Weights of a small transformer language model.
Architecture: RMSNorm before each block, rotary positions, no biases in attention or MLP, untied embeddings, normalized queries and keys, capped logits.
Training: 1518M tokens, 5557 steps.
MLP neurons of a small language model. Each row is named by its layer, matrix (up: input weights; down: output weights) and neuron, and shows model dimensions 576-639. Each number is 50 + 10 x the weight over its row's rms, rounded and kept within 0 to 99.
After each neuron's rows, "raises" lists the tokens whose logits its output raises most directly, leaving later layers aside.

L4.up1497:53 48 32 54 44 40 51 40 50 59 54 44 38 51 38 62 53 54 37 32 41 40 35 34 52 37 64 21 59 61 40 44 53 49 57 54 59 46 35 58 40 54 56 54 50 50 58 70 34 54 67 51 47 35 65 48 60 52 51 40 38 60 53 59
L4.down1497:50 54 48 58 39 44 55 44 51 48 70 40 51 39 40 47 42 37 51 51 63 61 44 57 53 47 58 37 56 65 58 63 40 31 62 54 52 59 49 44 61 58 48 44 55 48 49 62 42 66 53 68 46 58 56 49 59 47 33 39 56 61 53 54
raises: " daughter", " sister", " own", " enrollment", " wife"

L4.up1875:47 56 42 45 58 42 52 58 41 45 64 39 50 54 55 65 51 47 44 51 38 47 43 50 49 29 66 50 43 67 37 46 39 70 59 45 53 30 38 60 36 37 55 46 46 51 50 44 33 50 57 47 42 43 51 57 53 50 36 48 48 47 57 63
L4.down1875:58 51 45 60 70 38 50 52 65 35 62 43 70 55 62 62 44 62 46 52 60 55 41 36 46 69 66 40 55 49 44 59 52 48 69 30 40 49 40 36 47 64 38 48 52 52 63 56 62 56 49 51 41 62 62 55 54 53 51 53 49 49 44 54
raises: " now", " today", " still", "ous", " extend"

L4.up2870:56 49 45 40 62 61 53 49 45 56 65 50 65 36 45 49 52 34 44 58 60 31 44 43 34 38 77 43 47 51 56 73 56 79 20 48 35 38 54 57 48 40 66 61 55 50 59 51 51 40 54 48 64 43 42 63 39 59 54 42 51 33 43 28
L4.down2870:64 51 62 55 45 47 40 46 50 51 70 37 38 44 61 58 44 43 66 51 53 52 69 39 45 38 45 40 49 53 53 41 41 52 40 39 66 35 46 49 58 51 56 35 44 46 61 63 76 56 39 36 58 46 48 27 59 41 55 60 57 55 53 40
raises: " then", " being", " returning", " itself", " earlier"

L4.up1296:55 58 42 55 49 46 47 41 44 57 59 61 61 45 47 51 26 47 50 45 47 61 24 59 59 60 45 37 49 64 36 45 45 62 64 46 55 43 49 51 52 43 23 36 26 44 58 49 45 39 53 73 46 36 47 68 52 36 42 43 35 46 60 46
L4.down1296:71 48 68 49 77 51 59 32 58 39 54 47 40 73 51 53 36 41 52 55 39 59 37 61 48 54 52 53 44 33 47 38 59 50 60 39 44 56 43 33 32 49 49 41 46 73 50 55 41 54 47 37 39 55 36 69 52 44 59 39 49 27 64 58
raises: " Second", " First", " first", "first", " second"

L4.up2393:61 59 50 48 61 40 44 55 65 40 56 56 58 47 63 50 43 51 38 44 51 41 39 40 41 53 60 38 51 53 41 54 48 52 56 40 46 43 27 51 58 50 59 38 57 54 32 49 52 50 44 48 45 62 62 40 48 46 44 46 42 51 60 58
L4.down2393:52 48 51 49 39 64 49 58 60 64 48 55 41 52 46 43 53 41 50 60 59 46 41 56 52 39 49 60 53 57 57 53 55 43 40 64 49 51 59 65 43 51 57 42 64 49 40 62 54 70 62 53 53 48 63 75 38 47 34 46 48 60 59 54
raises: "\".", ".\"", "\",", "\"", "\";"

L4.up858:68 57 47 48 52 50 40 34 57 49 43 38 41 39 62 40 54 46 40 38 55 47 53 54 74 47 53 39 56 44 41 56 43 80 47 42 43 36 54 53 63 53 41 36 46 43 49 52 49 63 48 58 40 59 59 46 53 62 65 46 48 48 62 43
L4.down858:55 55 51 39 46 38 58 25 56 47 46 43 38 68 37 75 47 45 71 53 38 46 71 46 42 42 60 43 50 53 65 57 53 58 49 65 56 36 65 43 47 69 59 49 51 47 59 55 22 62 65 32 19 51 58 57 44 31 46 57 42 48 50 41
raises: " come", "ure", " which", "red", "uri"

L4.up506:60 53 40 36 49 33 56 51 50 45 45 58 57 40 53 44 46 51 53 42 58 47 49 51 49 40 45 44 58 47 39 42 63 54 49 54 43 51 42 43 47 52 41 47 52 55 49 37 47 33 50 57 37 60 40 53 60 54 52 37 42 59 43 66
L4.down506:62 60 54 50 66 47 53 58 50 63 40 46 59 44 59 57 50 45 59 70 54 41 41 48 44 49 51 41 50 50 46 52 43 54 57 61 35 60 42 27 48 54 41 52 68 47 58 50 67 46 32 40 50 51 54 71 58 63 32 43 46 58 52 61
raises: " names", " name", " title", " mascot", " term"

L4.up1426:51 54 47 47 55 34 55 57 39 59 47 59 48 47 55 60 56 48 43 46 46 41 31 41 52 54 42 44 58 56 44 60 40 53 57 46 60 37 26 54 60 50 53 46 49 48 55 50 40 53 50 50 48 41 56 59 53 44 51 53 43 41 59 46
L4.down1426:46 47 50 40 44 62 65 37 53 59 49 51 54 43 51 42 57 37 40 50 47 66 36 48 49 60 52 46 37 54 53 51 34 61 57 80 48 75 47 53 65 70 50 38 60 43 58 44 60 41 36 43 57 46 66 49 45 40 40 52 44 32 38 66
raises: "e", "\".", "\",", "==", ".\""

L4.up1132:51 68 38 51 54 44 48 53 39 43 43 70 58 49 56 49 44 36 60 58 48 34 39 44 57 45 44 43 46 51 58 49 45 64 59 34 41 55 38 33 46 56 44 50 59 55 54 40 30 60 48 54 66 47 69 61 44 44 49 53 44 46 63 66
L4.down1132:37 67 48 49 40 33 48 37 42 26 51 45 48 49 38 43 47 47 59 36 43 45 44 39 46 39 54 44 30 57 55 53 60 69 43 61 56 43 48 65 34 47 57 52 49 54 48 59 63 59 39 49 31 49 59 47 43 41 59 38 49 56 63 47
raises: " which", " son", " daughter", " sons", "mate"

L4.up1512:45 54 44 53 38 39 53 47 80 62 46 37 50 51 52 69 47 39 50 48 49 49 54 61 58 64 55 61 40 59 20 65 37 56 63 42 49 50 45 29 51 36 45 56 57 61 40 26 53 49 43 71 60 54 61 74 59 40 52 55 30 39 66 54
L4.down1512:42 46 67 56 42 37 43 41 69 54 41 52 70 45 50 62 55 37 44 39 51 43 55 57 37 62 44 37 46 61 43 43 43 49 51 62 54 49 54 44 54 51 28 49 51 47 50 42 47 70 51 54 48 65 52 58 46 30 44 67 46 61 48 54
raises: "yl", "day", "mor", "h", "one"

L4.up2440:59 36 32 60 28 61 50 46 36 66 64 47 60 45 36 53 37 45 44 49 58 31 36 41 53 43 42 43 50 61 65 67 56 35 64 49 50 50 50 37 27 50 40 31 40 58 49 24 55 41 66 55 54 38 62 44 49 43 46 57 45 39 58 44
L4.down2440:49 40 62 45 49 48 57 51 24 51 41 44 38 42 58 48 36 45 61 33 47 58 29 47 66 47 46 54 55 43 51 46 52 49 52 39 49 67 35 39 48 47 49 48 33 45 48 44 47 62 47 53 60 54 49 44 37 37 52 68 41 33 56 52
raises: " Germany", " Australia", " England", " India", " Sweden"

L4.up797:61 49 35 60 61 61 68 52 46 51 72 38 58 29 43 36 55 50 40 46 50 38 39 49 46 46 50 44 33 63 35 59 49 46 70 51 54 49 31 57 48 38 58 48 44 59 41 44 45 51 53 51 34 34 63 65 39 43 45 42 32 61 74 58
L4.down797:44 48 52 55 54 52 65 59 53 34 48 48 49 50 37 62 50 50 54 48 53 56 41 34 48 57 58 61 38 58 74 63 35 45 49 63 42 55 54 54 45 48 57 26 42 46 40 44 47 30 46 53 37 28 65 47 40 49 35 39 37 53 53 52
raises: ".\"", "\";", "\".", " its", ")."

L4.up1001:52 45 37 56 55 42 37 45 36 49 65 44 71 32 56 54 57 63 55 67 51 38 45 45 50 62 40 42 46 62 69 53 36 49 70 49 40 52 48 58 32 59 65 47 59 59 29 50 43 60 64 51 50 41 52 54 58 34 47 56 47 51 68 50
L4.down1001:55 60 41 50 46 49 37 60 34 47 60 55 51 34 58 57 24 38 50 50 54 48 50 58 45 49 45 54 43 60 58 48 44 56 45 39 61 52 38 47 56 46 42 33 58 58 67 38 62 46 66 30 44 54 46 46 65 67 53 46 31 55 40 43
raises: " about", " order", " together", " prosperity", " that"

L4.up1011:54 59 44 47 63 47 66 58 37 50 61 43 53 37 47 55 51 59 45 44 57 52 37 39 61 46 53 41 34 51 52 53 48 44 40 51 53 52 54 71 72 47 61 24 67 49 41 59 45 50 54 66 69 52 62 53 45 62 28 45 63 42 53 39
L4.down1011:54 49 66 29 53 40 37 65 48 56 53 60 42 48 61 40 38 48 50 68 40 56 42 38 30 29 34 34 47 50 83 57 48 55 46 46 48 63 38 46 55 50 55 36 50 66 55 53 44 53 62 58 60 21 39 73 62 50 57 32 47 62 55 55
raises: " against", " from", "ell", "ee", " example"

L4.up3034:51 70 39 55 42 25 42 56 54 45 51 52 38 42 74 41 54 56 44 65 49 42 57 41 62 30 54 32 66 60 40 57 48 64 53 38 38 47 52 39 50 63 40 54 63 53 41 51 51 47 73 35 58 35 49 50 42 41 58 57 49 29 57 38
L4.down3034:41 43 37 37 52 33 53 59 44 34 45 64 40 39 42 46 46 36 46 52 50 37 51 55 44 36 67 62 47 58 55 41 55 47 53 42 65 52 56 32 66 61 68 59 69 58 26 39 24 52 61 57 65 41 58 45 42 58 56 63 46 40 44 57
raises: "6.", "5.", "8.", "05", "6)"

L4.up725:56 55 49 51 45 39 44 42 67 36 43 57 53 52 44 55 59 55 69 81 54 43 38 38 45 72 42 36 76 54 32 68 34 44 56 54 56 44 44 60 53 31 50 42 57 62 59 54 52 60 48 54 43 50 60 42 49 45 54 45 35 54 42 67
L4.down725:38 38 57 53 53 47 31 55 62 49 53 38 54 46 29 62 43 43 56 59 48 41 67 60 46 67 34 43 49 60 53 51 35 42 39 56 60 54 57 46 55 64 42 36 36 45 38 43 43 55 44 76 39 51 38 54 73 34 54 37 77 58 42 51
raises: "of", "ello", " views", "tor", "ers"

L4.up2629:62 47 55 57 49 59 60 48 32 58 53 48 25 52 59 57 44 32 33 43 47 34 53 47 53 65 54 33 60 62 42 45 45 28 68 45 36 39 40 51 55 51 45 30 61 54 52 43 43 39 60 60 50 34 47 59 42 29 38 39 53 69 48 61
L4.down2629:49 38 41 43 59 50 43 54 42 57 38 71 45 50 48 51 66 42 45 51 28 58 43 57 52 42 53 56 62 48 47 51 53 49 56 52 42 49 37 64 55 59 51 45 35 49 51 23 55 48 30 63 77 65 48 73 54 36 40 34 40 71 59 47
raises: "ed", "ces", "s", "il", "ard"

L4.up2996:58 46 43 29 44 40 48 52 48 45 50 40 44 60 58 58 56 49 49 61 55 48 36 25 54 46 54 60 59 49 50 42 46 50 66 47 46 43 50 56 39 49 64 56 65 52 48 32 47 45 48 44 49 49 60 49 50 37 32 45 59 51 61 49
L4.down2996:50 42 52 44 15 62 50 27 29 45 45 47 49 48 33 65 42 48 34 50 53 70 54 33 49 63 47 59 40 51 49 65 47 50 56 52 55 46 54 43 77 52 29 52 48 46 53 53 54 53 46 57 57 55 58 48 63 46 55 63 54 50 42 77
raises: "ure", "ane", "our", "uri", "ant"

L4.up2931:63 56 50 56 66 52 70 48 54 59 57 45 43 57 56 49 72 54 43 36 45 59 52 55 47 50 48 43 60 43 33 49 48 40 67 50 61 44 40 30 51 48 45 46 60 52 57 56 54 33 48 52 60 58 58 53 64 35 57 48 58 62 47 37
L4.down2931:59 59 34 42 55 41 49 38 47 43 56 63 45 59 39 50 59 49 28 49 37 53 61 42 58 68 28 42 41 46 36 38 41 49 43 50 48 47 55 48 60 64 45 47 43 53 56 31 36 45 32 41 75 79 52 50 49 53 52 40 49 33 29 52
raises: " 2010,", " 2012,", " 2009,", " 2011,", " 2008,"

L4.up1314:55 50 47 39 30 47 46 61 54 65 49 37 46 54 70 46 46 41 54 47 45 47 47 40 50 50 53 47 46 56 50 53 38 65 63 46 47 18 41 50 54 53 44 53 47 36 31 53 40 58 38 52 39 63 58 70 52 51 34 35 53 27 47 74
L4.down1314:45 38 57 42 61 47 72 36 37 71 43 57 48 39 47 23 60 55 49 44 36 43 56 63 57 57 32 29 65 48 43 43 33 49 52 39 67 46 68 51 55 55 58 54 69 43 43 56 62 70 56 43 59 54 40 54 46 41 54 53 65 48 32 38
raises: "ler", "ized", "led", "ize", "ld"

L4.up2417:53 59 50 55 44 54 65 53 58 43 63 71 29 32 56 32 56 63 35 56 39 57 45 38 36 59 41 49 51 50 53 52 50 45 52 26 66 34 34 66 57 44 42 56 58 53 52 37 39 54 43 42 58 41 54 59 50 44 45 53 29 44 42 55
L4.down2417:47 52 39 35 57 51 50 31 58 65 53 48 36 55 41 57 55 44 42 47 69 56 53 38 36 47 72 46 50 36 42 69 70 31 67 55 50 47 45 76 39 61 50 54 49 64 52 63 59 53 62 50 41 70 60 59 54 50 50 50 44 40 56 36
raises: "ed", "ized", "ted", "ness", "ning"

L4.up2423:40 57 50 44 55 48 35 41 53 57 49 68 48 64 60 53 54 49 48 42 58 35 40 70 56 36 61 43 38 53 45 66 55 59 56 67 49 24 61 56 51 42 50 51 58 49 38 58 51 53 65 44 35 51 33 66 52 36 57 32 46 52 47 56
L4.down2423:44 54 47 34 43 70 56 72 39 46 41 72 35 60 63 45 46 48 40 43 70 52 57 44 35 48 24 66 45 64 57 56 57 56 41 47 58 53 73 48 38 61 49 51 58 40 49 46 41 49 40 54 66 44 53 38 34 66 66 64 45 64 63 66
raises: " its", " their", " his", " her", " these"

L4.up1569:47 38 51 38 61 46 50 52 43 34 54 36 38 52 58 64 48 55 52 58 51 43 38 40 23 40 46 32 51 53 36 48 37 35 52 40 45 36 49 50 50 34 42 33 45 54 55 33 49 37 59 46 47 33 59 52 62 43 56 62 35 58 66 49
L4.down1569:51 56 70 49 74 51 47 55 44 51 59 47 43 44 43 65 49 48 63 52 52 46 45 56 61 46 49 40 44 42 55 38 46 66 55 38 52 45 65 40 66 42 33 49 47 50 45 57 49 46 58 48 51 68 44 54 40 38 52 50 53 58 44 56
raises: " researchers", " economist", " he", " historian", " they"

L4.up3055:54 28 39 51 46 48 36 48 45 50 56 54 42 44 51 53 59 67 31 47 50 40 58 38 54 51 51 32 43 58 48 58 29 41 59 45 67 50 34 43 53 34 51 30 59 46 52 46 53 38 43 59 47 61 74 59 42 46 57 68 55 62 53 38
L4.down3055:46 62 43 72 52 45 56 47 79 47 44 39 55 49 60 47 41 46 60 50 69 52 66 50 60 40 51 41 69 45 47 47 54 33 48 63 52 62 54 46 48 62 50 49 59 58 42 49 54 39 50 44 49 52 43 51 54 59 71 66 54 64 44 28
raises: " Centre", " Center", " Base", " Club", " College"

L4.up2048:57 67 53 42 45 55 39 62 50 51 48 41 45 53 69 37 51 62 44 49 61 62 41 55 62 68 55 44 55 57 50 49 49 42 49 46 32 32 50 61 53 38 59 58 60 63 42 45 39 41 46 56 54 35 53 54 48 45 63 46 61 54 37 58
L4.down2048:44 54 38 60 56 69 57 45 52 43 26 47 45 58 53 53 46 40 44 54 47 46 68 62 55 43 28 47 53 46 55 50 53 37 48 56 50 42 45 58 39 51 55 54 41 43 52 59 47 85 57 59 39 66 44 44 52 55 53 57 44 56 36 44
raises: "net", "bre", "sta", "n", "je"

L4.up165:57 36 37 44 57 25 44 47 33 45 46 60 74 60 46 44 48 64 53 46 59 38 37 40 44 42 63 32 52 54 56 53 34 50 70 53 40 38 49 56 52 58 50 40 60 59 56 48 51 58 73 63 57 53 63 38 46 45 48 60 35 43 61 37
L4.down165:55 53 41 38 33 46 36 53 42 36 60 38 38 55 62 39 52 56 44 35 40 41 49 31 62 49 31 34 42 58 59 63 37 37 36 57 53 49 45 61 53 48 54 39 42 46 63 41 49 70 62 61 55 46 48 46 44 55 27 80 58 38 54 40
raises: " itself", " himself", " themselves", "dle", " success"

L4.up1541:53 50 17 52 42 51 57 58 28 49 52 39 44 41 61 45 61 36 50 53 45 55 35 31 61 43 68 52 59 34 51 52 54 44 38 43 45 52 47 39 42 45 58 59 53 53 44 66 51 40 57 65 31 53 59 42 50 32 69 57 52 51 58 55
L4.down1541:55 57 44 55 30 55 72 58 38 57 54 47 58 47 46 39 52 55 37 44 60 76 48 35 45 41 57 56 53 50 57 56 54 46 50 51 45 44 42 48 48 41 53 53 51 47 47 87 52 59 59 53 56 38 51 44 52 41 49 43 42 57 51 51
raises: " sister", " brother", " son", " daughter", " sons"

L4.up1060:52 42 60 52 70 51 53 49 57 59 57 60 35 36 50 61 54 45 46 54 39 45 51 50 53 25 35 41 59 54 41 48 49 51 69 57 56 47 47 56 64 35 43 55 66 54 33 54 48 35 45 36 52 62 65 59 64 29 47 54 42 47 48 53
L4.down1060:50 51 59 32 47 44 32 49 58 59 46 48 35 35 40 64 57 30 61 56 47 56 46 57 51 48 55 46 79 49 48 73 41 49 44 62 55 59 47 50 45 48 49 57 62 47 48 43 49 52 44 44 44 37 76 49 47 59 65 43 39 55 64 39
raises: "ress", "és", "ña", "cat", "etto"

L4.up233:73 58 46 65 53 38 38 52 62 37 51 47 37 49 71 65 52 47 53 66 64 55 42 46 69 44 59 63 49 45 48 46 19 49 49 66 54 47 33 51 67 49 59 40 40 48 43 43 29 67 38 49 37 57 63 51 46 48 56 50 53 61 55 43
L4.down233:59 69 41 53 49 55 41 44 70 37 53 38 45 41 71 52 46 54 59 43 46 56 50 62 55 51 65 46 53 63 65 56 53 64 55 55 33 60 53 58 50 54 69 52 48 34 73 27 40 72 55 43 58 49 53 52 42 49 64 72 41 42 58 53
raises: " than", " sea", " which", " twice", " half"

L4.up2623:61 45 58 41 42 53 48 62 45 79 47 40 59 49 56 42 50 43 42 51 54 46 41 37 61 61 46 50 41 49 38 51 50 53 43 37 45 41 47 49 53 47 52 32 65 55 54 56 50 64 61 47 55 39 61 57 62 50 52 44 59 42 41 50
L4.down2623:40 50 43 49 37 34 52 62 35 49 41 50 57 49 46 44 62 55 55 49 51 51 44 52 45 45 27 50 53 65 51 58 64 57 62 49 42 27 47 28 64 51 41 51 54 47 55 44 54 58 52 48 50 64 37 62 49 51 47 60 48 35 48 39
raises: "ization", "ize", "ite", "ized", "it"

L4.up1397:63 41 40 51 63 47 52 76 50 38 59 55 55 51 62 60 55 52 51 51 55 60 49 49 53 48 54 41 40 52 41 66 63 39 60 42 46 36 32 32 44 45 35 56 59 50 58 48 47 51 45 60 37 27 58 52 54 39 47 58 55 50 46 51
L4.down1397:56 23 54 41 59 43 60 61 41 52 57 51 51 47 56 57 39 40 47 53 50 37 58 60 46 49 53 42 50 56 59 50 44 51 55 47 45 64 56 54 66 49 47 45 55 40 42 53 33 52 54 44 66 71 47 65 51 58 71 50 60 72 60 58
raises: " he", " they", " she", " it", " their"

L4.up2060:64 39 32 65 43 46 63 48 40 66 62 55 52 41 46 65 59 32 55 33 53 57 49 29 63 42 52 40 61 44 43 67 45 49 43 47 43 48 55 46 36 61 50 33 55 48 70 51 46 51 70 63 41 45 74 55 39 43 44 49 52 56 42 52
L4.down2060:58 53 56 44 51 58 61 56 49 39 62 41 64 48 58 66 49 58 31 60 54 43 56 51 68 32 40 55 40 53 41 51 44 58 39 67 41 32 42 49 57 44 49 67 51 39 51 45 60 65 41 58 51 64 56 34 50 70 50 49 49 73 36 47
raises: " itself", " his", " a", " themselves", " these"

L4.up926:46 65 41 33 49 44 47 25 37 34 62 52 45 48 57 57 55 51 42 56 43 55 44 50 48 64 50 39 29 48 46 46 34 39 55 34 53 43 41 51 48 35 57 44 62 44 52 42 50 46 61 57 61 51 51 47 44 45 45 65 41 44 54 50
L4.down926:55 54 37 50 45 60 39 54 48 63 63 50 37 50 53 45 48 46 57 47 57 62 47 49 47 52 46 57 61 35 48 42 52 44 40 67 72 74 47 57 45 51 54 76 46 47 66 51 31 60 48 50 54 66 48 25 43 43 33 48 51 41 59 54
raises: " Maryland", " CA", " Florida", " Maine", " Oregon"

L4.up1233:63 48 42 77 62 49 41 57 61 34 67 56 55 62 71 71 57 52 56 57 63 47 44 33 44 54 46 46 49 43 45 28 46 46 52 32 55 32 46 38 42 32 42 65 39 61 47 40 41 47 63 42 43 51 42 66 48 49 69 44 57 45 53 61
L4.down1233:57 54 72 44 57 57 44 54 38 42 62 37 43 51 53 76 50 54 56 55 61 31 41 49 61 57 37 54 51 23 49 46 33 37 55 56 52 59 46 54 40 59 61 54 50 26 50 63 52 57 64 54 35 57 36 48 49 53 45 44 52 62 61 54
raises: " he", " however", " they", " she", " there"

L4.up1857:63 37 34 38 46 55 54 68 49 56 57 29 51 54 60 36 36 50 53 58 43 37 51 36 48 39 52 33 45 63 71 49 39 54 53 40 42 52 42 31 53 40 27 29 45 47 46 44 44 57 57 58 68 58 42 56 46 41 45 50 49 51 69 59
L4.down1857:52 48 47 38 55 36 54 57 49 44 35 49 60 50 59 29 51 52 38 50 50 42 41 64 61 34 55 51 60 42 39 50 53 62 32 60 51 50 64 42 53 40 48 53 42 45 56 43 45 48 52 52 57 51 51 45 43 43 46 49 45 49 53 44
raises: " Africa", " Britain", " Australia", " Europe", " India"

L4.up2277:55 43 40 47 60 60 51 36 54 51 57 41 44 44 48 64 51 60 58 53 56 63 52 48 51 52 59 42 49 53 55 58 45 55 52 46 49 40 35 26 43 43 47 47 32 57 49 54 37 43 50 49 41 43 32 52 46 54 52 59 56 43 71 43
L4.down2277:47 53 55 57 65 77 54 48 55 35 49 56 39 46 50 40 35 63 63 64 51 58 49 51 54 39 44 51 46 43 37 56 77 73 42 41 71 64 44 57 50 49 53 54 57 45 61 42 30 68 73 46 50 51 52 56 47 49 39 52 48 34 61 45
raises: "ers", "mer", "er", "mar", "man"

L4.up1676:43 35 46 43 71 57 58 25 37 54 68 57 26 65 54 66 48 65 44 55 48 19 50 42 67 49 58 39 53 60 45 59 54 63 60 34 41 47 36 45 40 48 34 36 48 36 53 43 51 48 50 80 41 48 64 56 59 30 61 55 47 53 58 63
L4.down1676:42 52 52 54 62 66 46 46 63 46 38 45 44 52 38 68 66 44 31 41 68 56 33 43 50 38 59 50 57 50 27 62 40 58 58 49 35 42 38 66 38 56 45 52 44 70 66 53 65 42 60 61 39 51 52 68 60 48 54 51 50 50 37 44
raises: "ed", "ual", " today", " editor", " According"

L4.up1558:53 38 41 51 47 46 38 43 46 58 54 49 28 57 55 54 56 64 62 56 52 45 33 40 53 37 58 33 65 45 57 68 54 40 74 46 50 28 42 49 29 55 42 44 51 57 79 36 67 51 57 52 54 37 50 68 55 38 68 38 34 48 53 55
L4.down1558:39 50 51 44 48 64 46 51 57 52 44 50 56 27 58 49 46 57 55 67 53 42 49 50 68 50 46 48 39 48 40 67 36 42 52 68 50 58 35 39 63 38 57 46 54 47 42 38 46 61 43 51 54 36 43 59 53 74 43 59 56 56 54 55
raises: " himself", " themselves", "ts", " itself", "ise"

L4.up261:49 41 36 61 32 38 45 56 56 59 53 45 38 38 48 38 49 44 40 62 47 54 28 33 53 38 66 39 51 51 47 49 42 64 61 59 48 44 46 63 56 55 38 53 65 47 54 64 54 46 41 63 50 65 45 71 51 62 45 64 50 42 60 56
L4.down261:47 56 55 72 46 39 54 53 56 59 52 50 38 48 38 59 54 65 64 35 58 66 55 32 44 35 47 54 42 53 58 41 47 45 34 45 47 65 34 38 49 34 37 52 51 49 58 41 60 57 49 52 30 32 31 45 46 51 55 45 47 65 36 66
raises: " replaced", " succeeded", "ti", " met", " disbanded"

L4.up1873:53 53 53 39 41 50 52 54 56 42 62 76 59 47 62 55 57 59 48 33 38 65 56 63 58 44 58 41 44 36 61 60 41 33 52 54 38 41 50 38 29 55 57 48 42 40 29 38 52 41 40 49 39 63 61 59 39 44 49 55 54 50 62 58
L4.down1873:37 39 40 31 44 49 49 39 51 53 36 38 73 48 65 51 52 52 48 49 49 24 58 64 46 40 51 32 55 45 27 55 47 54 59 45 57 61 68 49 44 58 33 35 57 73 57 45 56 37 50 47 47 51 40 53 44 48 52 57 44 57 64 45
raises: "ism", "ching", "ship", "ien", "io"

L4.up33:52 42 22 50 40 55 64 46 37 46 54 53 51 35 54 57 52 64 61 66 46 54 43 30 67 40 42 46 67 52 49 53 52 45 43 51 63 53 28 50 39 46 53 42 59 42 45 51 45 48 66 52 46 33 58 52 58 37 45 45 57 57 58 55
L4.down33:43 59 48 38 42 60 42 47 52 55 54 65 54 48 44 67 65 52 33 57 44 44 52 53 40 45 35 46 55 49 59 50 57 67 49 44 63 62 35 43 66 44 29 58 40 49 52 48 47 45 57 34 77 56 46 30 37 47 49 51 28 58 50 57
raises: " about", " of", " About", " that", " by"

L4.up1821:58 26 61 43 53 54 54 43 50 59 48 35 47 53 60 52 29 38 44 24 58 27 20 42 65 40 48 48 39 50 67 49 45 56 55 55 43 51 35 46 46 41 51 46 46 47 32 24 40 64 53 58 37 51 53 50 46 44 48 62 60 46 50 50
L4.down1821:57 38 52 40 48 48 48 49 46 52 49 46 56 46 55 47 31 45 48 35 36 46 51 55 47 51 30 48 55 49 39 49 51 64 40 53 51 69 49 28 69 42 34 48 46 46 66 44 61 51 30 35 52 54 45 41 22 57 54 64 37 33 57 55
raises: " America", " Indonesia", " Britain", " Australia", " Pakistan"

L4.up1228:54 60 43 52 52 41 52 45 38 42 60 71 38 44 51 51 49 45 46 48 50 49 40 40 61 67 49 41 43 50 64 45 46 47 53 44 45 55 40 49 46 47 58 56 54 49 64 37 55 44 54 64 51 48 45 62 68 46 30 52 30 43 44 17
L4.down1228:61 58 39 51 45 61 55 60 48 52 50 58 39 28 71 36 40 55 57 40 50 44 46 50 51 44 49 64 57 40 55 35 58 61 28 64 50 42 54 48 55 47 37 52 38 35 62 47 37 62 65 44 69 48 48 49 42 47 50 58 54 39 54 57
raises: " Michigan", " Ohio", " Florida", " California", " Oregon"

L4.up1996:61 58 24 65 57 41 43 52 56 48 49 35 50 42 50 68 53 53 28 43 55 43 40 55 54 62 64 41 70 45 47 46 47 65 62 53 53 36 58 60 75 42 64 39 65 61 53 53 43 63 53 62 44 58 64 70 49 49 51 55 36 52 58 66
L4.down1996:57 48 58 59 39 50 48 43 48 49 49 48 45 58 52 40 49 45 56 63 52 38 53 54 51 53 37 47 50 40 51 49 39 53 41 68 56 38 54 43 45 46 40 48 48 48 48 55 22 59 37 51 67 48 58 53 39 50 47 56 57 56 42 43
raises: "ress", "ments", "ned", "ive", "tic"

L4.up2656:53 34 48 70 51 30 33 39 47 36 54 72 58 51 42 40 43 55 33 53 45 53 40 63 50 44 45 53 32 51 50 84 60 58 75 58 44 47 42 47 40 45 52 49 66 60 38 48 53 47 45 51 27 41 48 54 49 61 62 46 28 59 69 52
L4.down2656:56 47 51 55 51 56 64 44 45 45 48 52 41 58 44 56 24 34 37 40 41 56 52 57 58 53 35 57 54 44 48 67 43 50 39 49 61 37 54 27 52 56 64 36 41 54 39 42 63 45 46 43 39 48 57 40 37 40 54 51 37 52 51 55
raises: " its", " their", " home", " vs", " at"